Weights of a small GPT-style language model, trained from scratch on English Wikipedia: tied embeddings.
MLP neurons of a small language model. Each row is named by its layer, matrix (down: output weights) and neuron, and shows model dimensions 80-271. Each number is 500 + 50 x the weight over its row's rms, rounded and kept within 0 to 999. Numbers have three digits each. A neuron's up and down rows have the sign that makes its largest values positive.
After each neuron's rows, "fires before" lists the tokens most often just after its 100 highest values on Wikipedia text that the model never trained on.

L5.down281:526461481479509467551479517548484452457574528378554410450446528435531417416337485535508522507553460462480566501518599463482569535466524664512491538488529523408623528479554435388443395468579528484484532497543492464464531534462514519490537526460536458424568441562573404409410468416446542454570508462541480525444525526497459455483426516516489567495536429496433510591544501483501395588475449502515466340483472471572511524487490486435391429564452568397475477482485569498542511512509475498496502499428463527445504559504523492592507484445458548498583506459444501498611542387573576473
fires before: "\n", "-"

L10.down754:489505501545478579486573429478470502440517589459541518530438504516518542499506466537533537483500515439426484446451440416499483469429560576574426533443514449515516504491497560456458487549511501571524529521495534496451509447498503500644467526512437592505465579531606481466463466600558464547474397461534512422523452433444420547519453551569568495480501553483538518434456570561491497550581513447515479461563491380628514411521552545547464568516499530483593519471493509510463431509526531536418464470491505552469580572421468463533516528561462490465508502510591468516461537454554477394
fires before: "3", "4", "8", "5", "9"

L6.down216:473559539519483479497568496493538590429431501500475510387473430593490499429488530523537482442542527544471391529464459484494501489514419550484497438468530416448534486472520418500529604521466520461513429499474536440455492510520419525467607536433541468540519510494518436526525496538539501500507428390595594467471509515511505508544508459440443497413465578518532483646437662435485457464537453510539573590508564502503498522472505521510487452515482498508445500401583483436435533439456532503471558512562573477496556460532465521438506462552472528572530445493486429519486403491519535502
fires before: " ", "."

L3.down450:452419567400566455493480563510555482502437495473513396495431504459467472450410453499622569458479521523568545534473511475465480503487590585496470493528518576529530459528392470390512529489472548501539465580506518447603419419502480491447609497475438457433534479463472453534477558572537490559559482533510486474591491531535456395558513406545476539442496529415509459496526469455512454501600526483548513479465466438505492517523464496510437469539421525466491488478436552533413536491537465520496612494517484448498570513410543483467643477506531544492502557385433551545450460493504524515
fires before: "s", "ed", "d", "er"

L9.down301:550545500472538407500503484405538474531505453497514420548436574504580539560506533474515457471492447533552567495461416494510546479474457511493546534553499461525405506581551551486504435432465483497581459477519531541564458521460429437529421497454461504501578402465636445437541546510587540554422454516599554523466457486483471519501506481439464518457480619545527538476487529436515550475515488452487492491474483438493530490443471476470545548516557487485440495490508459496489498501539523469502480525555516512470542477466463487498456461534445497535491549560463513494535588542478559563
fires before: "\n", " The", " It", " She", "s", " He"

L3.down272:543481523434486545582470530537492553469569516474473486433429496399485473391531490575544530525468560519492465500446479537548441545583527540503506406520474517440490523445630447463487546478577466498456497526453428452506494477404597589544527518462480537440466522511461498431492477495543599432562523543488545501436445538491541455487440497505504566434510424543396496484471524546538500547658510515471500367521496502542452533397516489575453482528587536471603489494471520496516431506513473471550532504493602465492540534500586482406397448525476481427508497538493427510470495576506490439
fires before: "\n", " "

L9.down230:461561506520532566482618450476486496548527494580544517512508529524505498493502483534591551573566499530501526522528503527562452577532470496427549505456575450477482557570533442497448502552486560511437453538502459468583608408421526548605472549420426499499477536592530467571436400543450442534442475503514507468642499499523478410590492467449477456561549445518433474478497505502579494523441607455460523388533468460491453500457536474491533477536485538428453481466537556516409468492434509509503548524581527566477491519486492483511507435545549499460447501369617556536460477590509499532
fires before: "\n", "0"

L10.down337:534415422471451540484516527519402492479461514487512512511426590523508506484545504474454511548477578521431448455450582470547499432521436580450421484462561492569458496467470464527542508490566559537510474495447493480554378487457472583490531591534542572408467516498489471517445435570541478471543520484584570495588505525566621564499465547511434495388528522433401476465462519452494469625507507491478435449464489374539480494496543558544479458495499468522473515463507502461580366524518424519416542444541522552555459463499469554452456512525564557548511526498483477507408538484515404452
fires before: " "

L10.down74:546490599483526487549545535494501509501543507541526570464455421517484485461480405610522485520445532456537475511496562540456549469486493470475536497501509547480537458526464515528472447503434498521482522562541496561420567474486469517458531433422521519417497484467477545580481465446491466528451562490477438461421505428490512555532546610488460557377584588513564432517533536608609532550470544551472540436574432472544484561522554537465420493486382581493508558538567542538461491525479546441506472500493543485572536436492515557521546436528526473548567429499487491602521541590389541512
fires before: "1", " ", "2"

L9.down110:513430459547457464461570524523435529522553556555517475494493609524591485400461539497461500454480508503508453460441493497416479524584458533495479506499473540505519468421479520456498493530544498537511594438442472456564473439459478519444561557487459469447451525483541512455508481519444568496517497511505469505572463470547393485450545440563578443549473560462427363417601516459454522500596531518446546524463492551468532447532484458519561510559490462509406510488451526453495471457451496575378525444466449475428601427618459392423455513536532490436554514510402472509535635523538534582
fires before: "s", " ", "d"

L10.down98:547471494541566500474503406557471473522513474452526458452444487425454416529502503500546518496504589539454482516494437523580444483524498534490498543541464511487521493537539525540447452479407627557493490550628566477458499505502600519525471462593532502491512545514587517456523505503492451473484537480452554541491540358446472415394437522519439465485455480534477561559511472568584492572553490513491559503509489532457494532535442490453648494455482512410555526488487478419568574462392610460427548517468551433456529388492475412603397467487373536477524482431592493508456512509543551497
fires before: "1", "2", "-"

L5.down822:535609451555474359496470531522470415582470539524606423470632527462542455520541557519529484519472501473521529474480431536418512513435498508496456470558561496460431537485399433561494494549516558564570545539502523414516553390419540443445512462494549489424499463559542532473466510529448477467518449444457553477444495488534491439463540495523434524452405487492559549502547505457545536422479417496487540508498528496567545530435548358474528522515444564427544509539400490480481465422522507483448516539495536553539556468452461482528568543531463416550491613555495468499512508443525578438
fires before: "\n", ",", "ton", " and"

L3.down194:510570543471560509589486495523465484507466572450479448432499547506508552527510443552637552506505518604537500517471496512512446474553556546521517586399411504502519581472591452473511532542556479500535501510546550438544521471491482526510477460510477412478473574482525483490455621489546467495572519398614542479537526471475538547464515509496437556447535498556475514394537437473552444598543473514412575485572584494520489505490517599531469511475438512449513554396544528520488468578542486557460497467418531491500581445553497521582463511555388606560632488604496407603537504407468507512
fires before: "\n", " have", " be", " is"

L10.down475:473477442542551538477530500537500472529487477468512511441529444452479540480549542481473510410411505582569516512383481491505499508451503509533522538537523518548593479526417588457491497520514555582486581547582692523512464527462488516550524471543554530438533503507569524593496619500453508463504487453484509509485600515501521464504511502514519485439582412496534452547514487570570502611583554501526535566484525511499456519446413508473501511498454512557471590503460628471491476535561522597424446554513427475498435508502567536443476456509602557485548534452501455545485492430449457429
fires before: "ian", " century", "ia", "-", " War"

L3.down510:502523445444437491526568464481557511467456466512528541521508477494592504466627481519494475473473519495541576554443541459444535487548474476476421441551471484575563410474493488481509478578429568530487474512482482490598406607440481515495603521444514470564606500487481581507551463468467491498464500500506503340540613504469528527482508418635509468538538428520500435476512529493477510503553508471492525583389381470563479377505500595526447461608450470536426456490491456559505477537487581441456555503525414513388557459501431450455471512500487500536512466553483537536601535495443581453
fires before: "\n", " in", " been", " the", " won"

L5.down213:486497494538483485359504581501527455581493414535483491549521533519486517518409451486568514501442576525557559467514468459518461554474596542444478458527483570463469449549572446466560485519512532439605509413573524558557479530494525468477545567517578428462557513533450547530438535466502495415511604467474510456630422343610502480497559564501482508494502591505509515539522491522428525512519482571506488503569501468411557501450459509529502506565442459393521518453614397488453465496483495507512510491633618593408536486558551587433530483464512504483520317509506435579505459455533438525
fires before: " ", ","

L9.down337:557559428563538477413540525496482499422548449487485561491539451450512480541498457503518522470438499563570554503509450507403516493500516624474432530468473459470460428427502417551543477440478585486558591507469500377501554481445530528531570507527457537485414454533534411471467398502471480527519501452514473510490574438497360517551482463561423443515486505487460475572567507501479529533541580549517525523488567555360563520510592466485510532462521538458538588546550570463494566625556486499495500473571564498502516558552438522547470467575509433548524485409432445516562491457495441494
fires before: ",", " that", " the"

L3.down211:566565518484506532531500548419517555398488470504503597460515485495415464529377446516505566504563477475511552556378584524484496477502454572449522525478433507458415438499467376489497536501559494454497488535512467413556400454498548573564530469425594467436478516520528429530576522524504489541565469499445472453484520462459490431510539601553492531566546423528474527463502544492409481487543625496472533373555509375528532521507497518505441539494533548485526616546526558529491447446508570518491414497534639474527515470507478588560477535562423513555463495545544455442532449510451565433
fires before: " ", ".", "3", "2"

L9.down177:514563515463503493415535436561437495551510475474482444451450462458546405426417512448472502546579525554468456535520491451558500560503511487483595480484530499564438387447509493539541499460583559485519541480495436375451482520485559459534467513476478583548450590497530482545440532432489461496451540541486569462618488467497584479519518518548531508456495475492502489445493527508524520492544481538563483406494510389461474446540538552447525423521573537522423540530585453367473538477530492475587474396461502474523530449430560469539543569514564567598476576516509501610483400604473442556
fires before: " to", " with", " on", " as"

L10.down131:553569498452443520520499486515510497538487461537506424581510480528546505455589513554543487550565545566494470440526472498608457471566593512537395461465580497469594404510431606508388437521562463477593346558474413505479582488516473528510610609470564446495459519509478500542477542543508472446474472419485573496559513513529574487443548479506427467517495551526496534590454457479522404473453433555468464514477507440527515514466515516450572437545478468554602484449451535566532483422522488535510542496511500490468496503493497401618489576539515538522476507437398525621542525565530441478
fires before: " ", " the"

L10.down831:508472470525459561471454529503548521550488461490476462521626522521476490435466461562466489507497537590504441456529413502526529445475459465553460434515476471510497471483497479486419520492510426487457472494607487495493465455529449422514574585467463569479453469564543344567384478550457547471521421444467532453436538552539496467531552508489536519512531480516519483454568440620448533567419465434460520469462490558575560406571425460602483436511488405464566518588523416485547444563513585554537491547572529473445603531405521568427614501553530529493459528460573514508458529448567521445
fires before: "0", "1", "2", "9", "3"

L4.down193:484468407538453490476472530505503540461629548469469462601523502464527527516466470575486367567528517509440481490491520521497528479488561466504482478515513498481546546500529535492470543624550488457575452503466485468487447503468434550479415533534489447518505518438445530472358509479536468495445445402499526472503515502491478514455456492504450547502399624538458520461474502473520463503583491490446424477457458520462508555491434473443551461501428495518547535466509496627494465546569474476432496507486619473427548392479516513625499485476547581412538508493631498566521514439500547469
fires before: "\n", " the"

L10.down432:526437586509537439514522476522460526517538534524511544466493451486526463574481469517514474534533445498538522435514497447488526553448497547544487456565443478461559494520493457557549483498474551469470495514534620609438502456485436513529502483501592493404605404549504521497428479436451478451519476446441504412464506542522461441508497507476500557472502545542547568456530608506551452535457507448574441539531468496525542543522487469592509458415539501500468537504515516469416477497496460508458507473497514655342575590481448640585491503533465518485545445465453539575464521623516472538
fires before: "-", " ", "\n"

L6.down246:483516539470487479528524516437524555472517453497532516472491492527495569421501521436436543570582527435467435528470513469514473494453511399526483535459487495575503512426524529481490506490482423426493499493532442504498505446533432446461536392375550451433523475519490442498535476536529439504420437475427507421527532444442463538527469523548577451546511578494578524450475500449472395514529494468485582619486456533548559504509545521525569426461409533465587483572348560492557364397539502483526488459440527562572498468427520440612453553534493444446545608408494470536509507415470410445
fires before: ":", " |", "\n", " by", " date", "ed"

L6.down140:523489520463443496528468459591484479510471431369529477425487452515494547605450538610544563455534520548513463479498449580439561462496504465497469540446481489469429527453540474451470454475518559465558499559531468522552447396367390510560533548511522523486509553447582591493465566535487477531498517457475585455467465544543526523499476583500580545484563523535497472547431558518492506484523542510480500457391475466439530515516528459518589461471434527538569539548438454501495527450550455515482495561485553410500374553460518481535448532557495470538425436420464493610550497518461565454
fires before: "|", "|---|---|---|", "\n", "|---|---|"

L6.down308:442486421571453548514470380560517511478443449506500562443589406583497538424460519522551549530438482537534535531465568554580389515552469524517468476474480477477549606536502455464496479448518481500591418506508549478539472426503562562480479427521467536415512411491501524563499502447520492482504545499586472497590490555560532480526547489412454418438499581439421419463603446517503462497469499500571481544550442463506472465560507560505461519552489509454565524513535520510520490505467533502413565543483556515491426534565383652474498420562435556609498468516469488454584513500532485421
fires before: " ", ","

L4.down321:560527481526456502391501557523508476506504517542468545478479449508496538496490540495506479507517511463598483532458452564516476597550469502505476523490482421447567539533517461472534508429476527439491537526491526544382541574453459500521588468440535524500490507542499461504543512402515519516446500470521506531583397483532497522441540420548550505587542433554381556497590519500529421432546399510522533472492350365478533374577491532559470555514510597441460504516511481465519474481497463558475509480552491543483479554467482506620520413464501545597490452481561493508598580592534450406
fires before: " ", "\n", " ESPN"

L4.down196:527464474534509483481462525524548526539570511447478385437534463430446479537422443536542517467588462500497526521478485536497509475424487558522548447524467409464460462466410506484373512523523568419465490526461506486466481488518598548471446579459504515516559401442424611420449491504421398480566557548571476577466494488561511504486391447568548522533475511498599479494457534476432487545472439446402511505553512506493532517488457543524569454492555482466432495542392479572604447598508559502502517522580578597453520540443496516614521513457546563475566468461463485561546450469514482439
fires before: "\n"

L3.down739:483577533469442533535441534515464479480553462551477586447445584426510594425481459491490502452494449467576554503525558540542504573422478460428475401448489483420498512500533423542459450562440574464440506561477477462560455431466497562525538487619520499566443526488547536508433515514474435507519549496391532516539460570501483471533508537609501490582576471476530499522507516524463563448490480453609463491530477475560521459550502554507551533488513615463523397536490463516506453557481602544509563507464478487481455536429515515428424544535435569471531592540519424482491425539534403460
fires before: "\n", ":"

L9.down375:545434531487577475492497418530438440532517474479481510520527472593519369426552486534467513519538499489498536540417464579578476503456430513589531501456466507493536531457573457528545428534467541462476502524474634517493508486494462482482441478516528501469371560438535491530504446590483406542560482474592558457502505541483483519454495414420507410444440443539465494519528522496373563495372436548539440461467464489470578517556502509505454514502470437499431572437584565410524588499458474459438565509469480509636455451513436487519461388448455580429439498538525448476476499501453486458
fires before: " "

L9.down688:446455593514449503543480542429459579618484422361581575521502467552511500586472535569568563411500499517453475536514575558489542513611528510533494553556440613507498582534512533571570468574456490449495500512552566560457465479438516559521524557480483530576565548503486471494553545460595528494440533446498507499457501508550633474440441526540457522479581600491454544434484523465462493465596462367525517435559444535464516460541521531513566550569525570477418582473444611533450521457503495558501540479496484511515455523521477498430490516507501566479486445508457529539437437536421524561
fires before: " ", " the"

L9.down329:568414485554577477428490551414531481512428424487456560472519554509528494576445459403533465493477470537496475510576509548412555464537534470459542506557523560389421529471434509404561546573508404571389597417549412565408495550535466536577463520451666526504511468543478511556487521391571500490441449584529523534555528550470477471461510462518541499475510455482470520469420483544456494435507509327568532498497509514591552494543471561495604413561562484505468562532445550547578521488479454390485509410539537477555479505569518401551602569484498535464439449467479467452530392470466497451
fires before: "2", "3", "4", "|", "1"

L3.down268:454611501484460508551443505453494474506551401483519562465425509489466473535523528455557521470502607402539573450510443548510456468607485440473567552575423510597396330483522516563546533516416456540418554482530504540503492517458544443474566606407527485541459513533585520484488500490517496618513541558433511490507412430480497461440440542437388469462495451521483564566489511481553525592470432444463460543523443471437512434471547454569427615460463530441458486480562516488506581539510451394552562478514491457444530474538506522473465501532520458500495519520393511442531545618509524405
fires before: " the", "\n", " a", " |", ".", "s"

L10.down694:502600484548566519540484562476488505464502536480422477505623487425421577557432451505467439455529460410547403494408497474565495579639564449567399557551466576395501588497525520474498496495530535459571609484498464433485458492494486410578508538527441562499447484478497449489404575535500573451520532603495385519454471504532440485554551594466463542633485486558526567574456577514481523466535500488502488477532525506509519522591605521537518542418448475493484524517556558449504488540494440518460429513515452494489452462569493519432492447441555507453538550460387465491539485459463437470
fires before: " of", " |", " that", ".", " p"

L9.down124:465515531539541512454576472461462538522532448378414478447464497443517501541498455473525496532497509486529548555525540517527494565470529555471519532610496490559419526512554495484485495458403452427514431514495491435507412515594447452526471473491511488512553547469521470485410490518418455523477436555474516449439588466546541501498457518400463466463428498539565466504473463472525344489641511439547450551451445447429481511385524505487436468506493522495554554511542439537604576490610493603503457574510502495473500489504474528600443502492532449577519548534494521538543449506530461561
fires before: " by", " in", " to"

L6.down495:443519495508522593483414435517494475571581526456540518526506485492503414452570486521499536493517458581501511455458487520524506490491544398437476591597501502472485519526583552425476489511497487432548512514555556534465552573525446432487500414514513495561538589477549491494494431513455498492453522470464474447468624523465422438495502555388511419496478463474485457485519490495526458499551539510509533522507454574516456419450506526515493528608576561562549528402478496513472423452533430537477566592553471555573507493548516484514514457415511439525618553530478501616618619464589494490
fires before: " by", " in", " to"

L10.down256:503474548493443475534514493506445505462492495510575472456595491507432519530538459504476536496464497505483495433465471426548433493475407465513614532522567602506573551508476503441579448389331525471560453520498502518534473566489433483525488561566411561518490535576423464484509444533463513544548525584505457387612497450483540500427560433486547496449561566583532412478472464459615512442545519576473547545488482446409509455492568503539517536497507544434450494500523488528540416638472503528571552408506525552471475504558500568567488389480540474530584535501520574479422524377449481535
fires before: "9", "1"

L6.down746:473491512555514499445554497407477412531460505580502526534498468478518526533518574459463509452495496518399553442408505470516521588569548457552585457553476473500490456462569439491498443493517584457429458456581431461506545440451477464528498554465526482478529495432449497500541476505490581539529417512619450579463532475486585528453440405582488430471542484473492499528491598379487534537503570420446553491513499540399497500550426490562446491438501518501482590508412552562571458404388525523558468559471524550550446521497502382559544497509540479469491503498528551479497532623555568461
fires before: "0", "2", "9", "1", "7"

L6.down615:367463502471532429551384527464563516532488497499446546441498647525516475552528520627505482478459403528504508541556524511526556543493536525454548459421561424545540408497512573439407506494497460411469579528541409509532443467465414475468456542394551446504476513456511507584487519478524424493541471487491446561554554481522429491427472494539499493595384558615454459610471538544499437541560511509498593430442525472491491462533476500572573472571491495531465578513447531495461530508432500555522459515463421437497490516521429417539507512550437558454476514518418436459481537497531401486
fires before: "|", "|---|---|---|", "|---|", "|---|---|", "\n", "="

L4.down187:460490509429528479413469579613418554485536576474505398496522494456493524480541503467494508565479524590500459508389496475512552512513532467556532407439451476508504475497485526493520508513530570436458477494452530500551557501478443501531355517541520456439449495550482448542421485459562520551503623567502483487456467495570557512525477471524441496495537525537451510499510474523433577560497520536525489526516517431387513466519497389443554453549484486501459570507511495558499511485440469404452544344388552542584512623500565490515615587586534537427488589516421436560454471591536511522
fires before: ":", " a", " ", " an", " (", "q"

L10.down268:534512525454485434396533471557451528552516479598492531466515434446450494436527460499460529592506403531418508542415620417530521483550452481452537452536526394484595470428493427514434573484430491470540433403528486564468563568561538451525500530516497504476668494561487536602456499540516421516496603541559523424473554521483529482526513512553398534545508497485568524515402482541537551438478433521427567500547536549390425470460509513523435540569532549563505503534590437543443512447513554498520560463514628538472528568448527519494548472516397451523547532489517507533621540497448552479
fires before: "1", "8", "6", "7"

L9.down556:535502491492417470482522509627419510466444542479536518448425523501397523606514488464578528588466477480483404530551471452549471443436466544582523497575543417521424451589445573468417617545407483504590415576496512511400558494529447458566450601603555565486471467562433514460494535494446492584458454452453493523473528499464514440482443524562557585468559570458478491448540444472526473397462480445554546463393558525461459497470495553509526493567557442435527410533406499465501423577494550500504520511547510516498526510491566511465413457509470447471512494474575484527452546472535553492
fires before: "9", " the"

L10.down563:493578478486398476453470586475438505540502540485525561475555470458613447610464463526490524474523495480506411561485520465511554462492520565590563545482568547535465446592460544459549542487460428464524559514468582562452535391566470528541573495541514425511449510568495450375504451639511556518514504439519424426552494470523417488568543468455530551537480528506521444509428382532538465541530486544523561503563478467519436514485453474538441445492494591486450479538537549416457492485496466485521453552474483471450535548539514465487503510434552545497571574592545503526584491431497530500
fires before: "5", "7", "0", "6", "3", "8"

L9.down504:441413463546496553438434500427555554512508550448531434482528454507546473497503560532510459530416461423486501528515507521507479537526533579536507446454508587491423463423514524491541420459542524390469502539480586431499424533461551452480459515429448431507479577495488432464442442464478512474517601403458514468517516493467501559441514416450496560637463527478408461492617439495412387476544511483534427551559467568577479573475440629456513491447526594444496457465508500480449553496514608496469453466467497437512467533539458513546569550476492524467562506445521558578496505527503434535
fires before: "0", "2", " ", "\n"

L3.down370:579521496532504505487553567494526505424450556418511506510464425474473535543450542437541502595582556564470445480509597483458456470490495496456533475557556501444470552555463400461520526420475529500473522522567475525508536447512556553430552467465584465484544448497460627523435478413500468561551522481568421505474442458480515409450486453477557469513426452543491533400481551567541441617526444477441437424537585499468534534463520560467504487507466502429521503454488419490518551535463514450520477476551580438396447548477547537550472428523531563518475490539554551458494492559652519427
fires before: "\n", " the"

L10.down216:524558505526479474506509400530495493487502366483530563523470571385493525572511587581473437458485498538530508501573570506516550483531534571510549457499631444552557538483465446501442530545501507514449500457514580475514558437475602493533559523531484534551479552499425433590435465484580546520479523420503491581462526633475459567521527549570630513339505494508538429522457499457429403454585451516498554521510650539505497415553550422473575507478428502481568433424560577536489467519429468430477446438382424548544465452517452532430504478487469534507499521563500597552397521473488583454
fires before: " ", " m", " in"

L3.down708:600588557478491498582585501488563592444506535521465434456469553451524463476439575511576468551506448556559499507420475568422472479449494545578478517431525496598387424469567501421546462525573546526519527474458553528577513498443554567426532549474467541473488487428507478556509575500621426460448459505485507458601634498531423471547518526427458555534554478578411536469503538531518472517542475471442468562509539546475555604482588468480464492460448494474399510584495472634497495476395602407483502494557548475485591488472565530480584473599448464465582506486489454504407515584559499383
fires before: " ", "na", " the", " Sunday", "ly"

L3.down154:405455548581534482463519568446502445536492522532468484408464547499477535512485494444522503515507519478511522555434426579443441468619515426504431489543598492473529542467514404533481580647481532476496471583480493501561385476427572512525557409514528502464518553470465468530615577430422466448491588469544490514557446535467517460465414409495419416386507494466522424517602467482570479624554442537517498508516475497475436522406518542556445547473500546482486483535452523567514475551535518520445516483464479491537475399465512588583484561430456577578481482462443530543517590529507497593
fires before: "-", " to", "\n"

L10.down315:508329603444426420614509526474507529534510449433568550463333485435547488473564493481551565482575471531554537431494480520524529499402485610448575521576552482528479470459475466593501441517507488500483510453523474481503541512430484605550539461525539510483438469473597482509431561512487477489482625480485473389534424530518441533443511477465458515486556490520518448557468511431580424549516519546545544529450557491515553445477493572430440531532494565459452519501546508529552490553441544507465528535534502522518558481466466474541520468452412555461439432451472493549514536445475464513
fires before: " as", " in", " by", " for", " on", " to"

L3.down700:531581475552560444462577594502473537492467441389526498413540495521484517557410499386577545547475438523515488518381534470437526506460474557444452471565483499435486434475451474553485425534544519518493483492510540470518419498503460495488494518457587524392450430516507451407529448454552428517540470416410452537466475526487543489532501482474493553506505551467541542444488546488478483574533547394473442427497447489560567546522530463545464542498449486529527481467547462455561454563578512435557475586566518476454482508447485532590539420512499416541517575513360478481529445598497526428
fires before: "\n"

L4.down781:465530413479531520536481512516524524480408474452511483385531534437443519521527456500548489505458535439445547437485499518577564489598506474545503505419487490482511421514508455450525463400417429507552532513519433546540496571539386496466629539492538521344409425489534472408481524506466426556501531504548476404476500400508422471497607450480465473501522474525571504334507476496485413498578636526417477521508590468514545472495518565514516464509517489393425539550508524472517431478566476466488437537565507512486512514585526490487503498482569546549550461481476488487472500431621502461
fires before: "\n"

L5.down233:534461618505509550470548598459533609489413424487438567493464569426513440587480400561495460518476544616567491439406562540471638507436525513545465440518414509478448552487444516570505441480499473541478469540478447466504467520519461613421491473483504468357512465561484483416526510464464495533517476433540549455512536513435482502452499491450489446464491416524519414438474541530480449511493549507463504585467535511492621564463540522464526466516440474569568573401602451393487491585510524470584532504592454507560482536514410518540379490571515418490483497538454475579470558520524492417
fires before: ":", " mi", "N", "ed", " by", "W"

L4.down255:510473518558504459409509531434523515444513493576441527551487594473461569490535491567501483449565482624508477530509451485498587585468585574470553449476476470514496413517403378482511462464469532587517448501505454458458481490482525471527447573562518493464497549504533524476488511633531568549539631486482544622508421479557579445504508523502430551483417485518531442512518482456525446528432562502527493389493431502458485514581510485528560543434458554415542573523469466522545594559515509535490507501470585471542495444447433540412428559547481404488432463557517453510542559502563536523
fires before: "-", "ep", "ban", "gi", " Is"

L3.down248:564510426428533482507595618522526429512537504491531508568525470438496485501500491497416540445556433529527472493429483480566573517461473551481570534436437459524487495528447574414506505513540455451529614562549587459514472525456478501514435563528461534462457497539495431586453538506515502554667520528467565503514520534470428432574508452432547553538477589481543495433552394524494425429614414487497485487543536514573585489487451496433563467525528428514493474441512425489536517592516632470481513479462519542603527517546433579485463497494613478535461489454419405546418493565563460407
fires before: "\n", ":", " a", " Italian"

L3.down560:516495548647464387546527508493431414512499457585624413566482413586489541486426530426566490532520571447424498392527472500461539433600443538553434504527476525492505486560492453448543502514457584448538505485504506560552561461600520475424407461437570486551489564510453544649546525530519513419433448463524519542485519476419485417464390451483453548531382427502516442462503558517552439503481475519518520523469443522456565521518561465391480540416572511495473550539513474401500434498456498587443527575542473511549540515532486497453453551478534488476481439480593406506527544574442552512
fires before: " ", "):", " |", "1"

L10.down509:553525467451433477540509470516468590493505555560423505518553517394572493470428431519484546500501553591491466597472515445525529524445434604505561453519380491482547541502510460480511596517461556490494422495447510521595466502510489522472545448455475558485537504474546519524489504457508495405475592504531594460478524597504430474457465520498492392402568494538557456503505504453483523447482537562615500441544428445502573497452463496534432514511444597558486539482577467463540497539501506501437424474496456615433474429476489540447495577442457504533522477518503541567452558498471443495
fires before: "-", "\n", " (", "sky", " |"

L3.down342:491514474431510406587530479542553500418492487454513589447520482479495425479480491589620466449493539448420559452497535561535528440541462582549522526426554442515467540516540569383530511542505455520514517490506492596510476523495542452471567510550440544458364528513523513458476506469577489513529488556485398542585493417510456439547548421393567521540573620478596520573527547519381500460575576599453521511531492496527492518463475468509436513473492481527470512462520538425501406497481512535561582511572453507509516410506571595423584484457488481441445514514434483433562417551502415473
fires before: "\n"

L6.down183:603539391536466442433513533553449458387535580488513459429438602360437527455403487469555479392561468503546517389473637490498558559491537510412511466488456521378521510473455496469488467526563528507474470539397410526515454455552587522456451529458581431434488476458521453513422509383449522538467530528579420507369517484562555541476524551490492549480497552451487470495517518465532436504574458477507457410486484408441338561528453477528485474552462544433492523494364529473527371501488491504524613569483529540482526496499504414575567437498509571452520479454501502444557466555528483484
fires before: "\n", ":"

L9.down602:444547553486535532562476464481404540447449480604530510511468519510496495440528469573457542474478524474544431461463555543678519575477466507473446525606449435360408553456531493447551418440387570542532401373488452519522481545455515479485506515547474503531497573573487608522544520469535453497500567518484529488516567508545411602467585584576495472461503452491539440447517512516395466456593560598439559394539484514513480463471557499534440549546487464510622549524533520529534452490557491540384526460504510622546481539479456515471470488526536517501434433510543519487487509486436502521
fires before: "al", "e", " by", "co"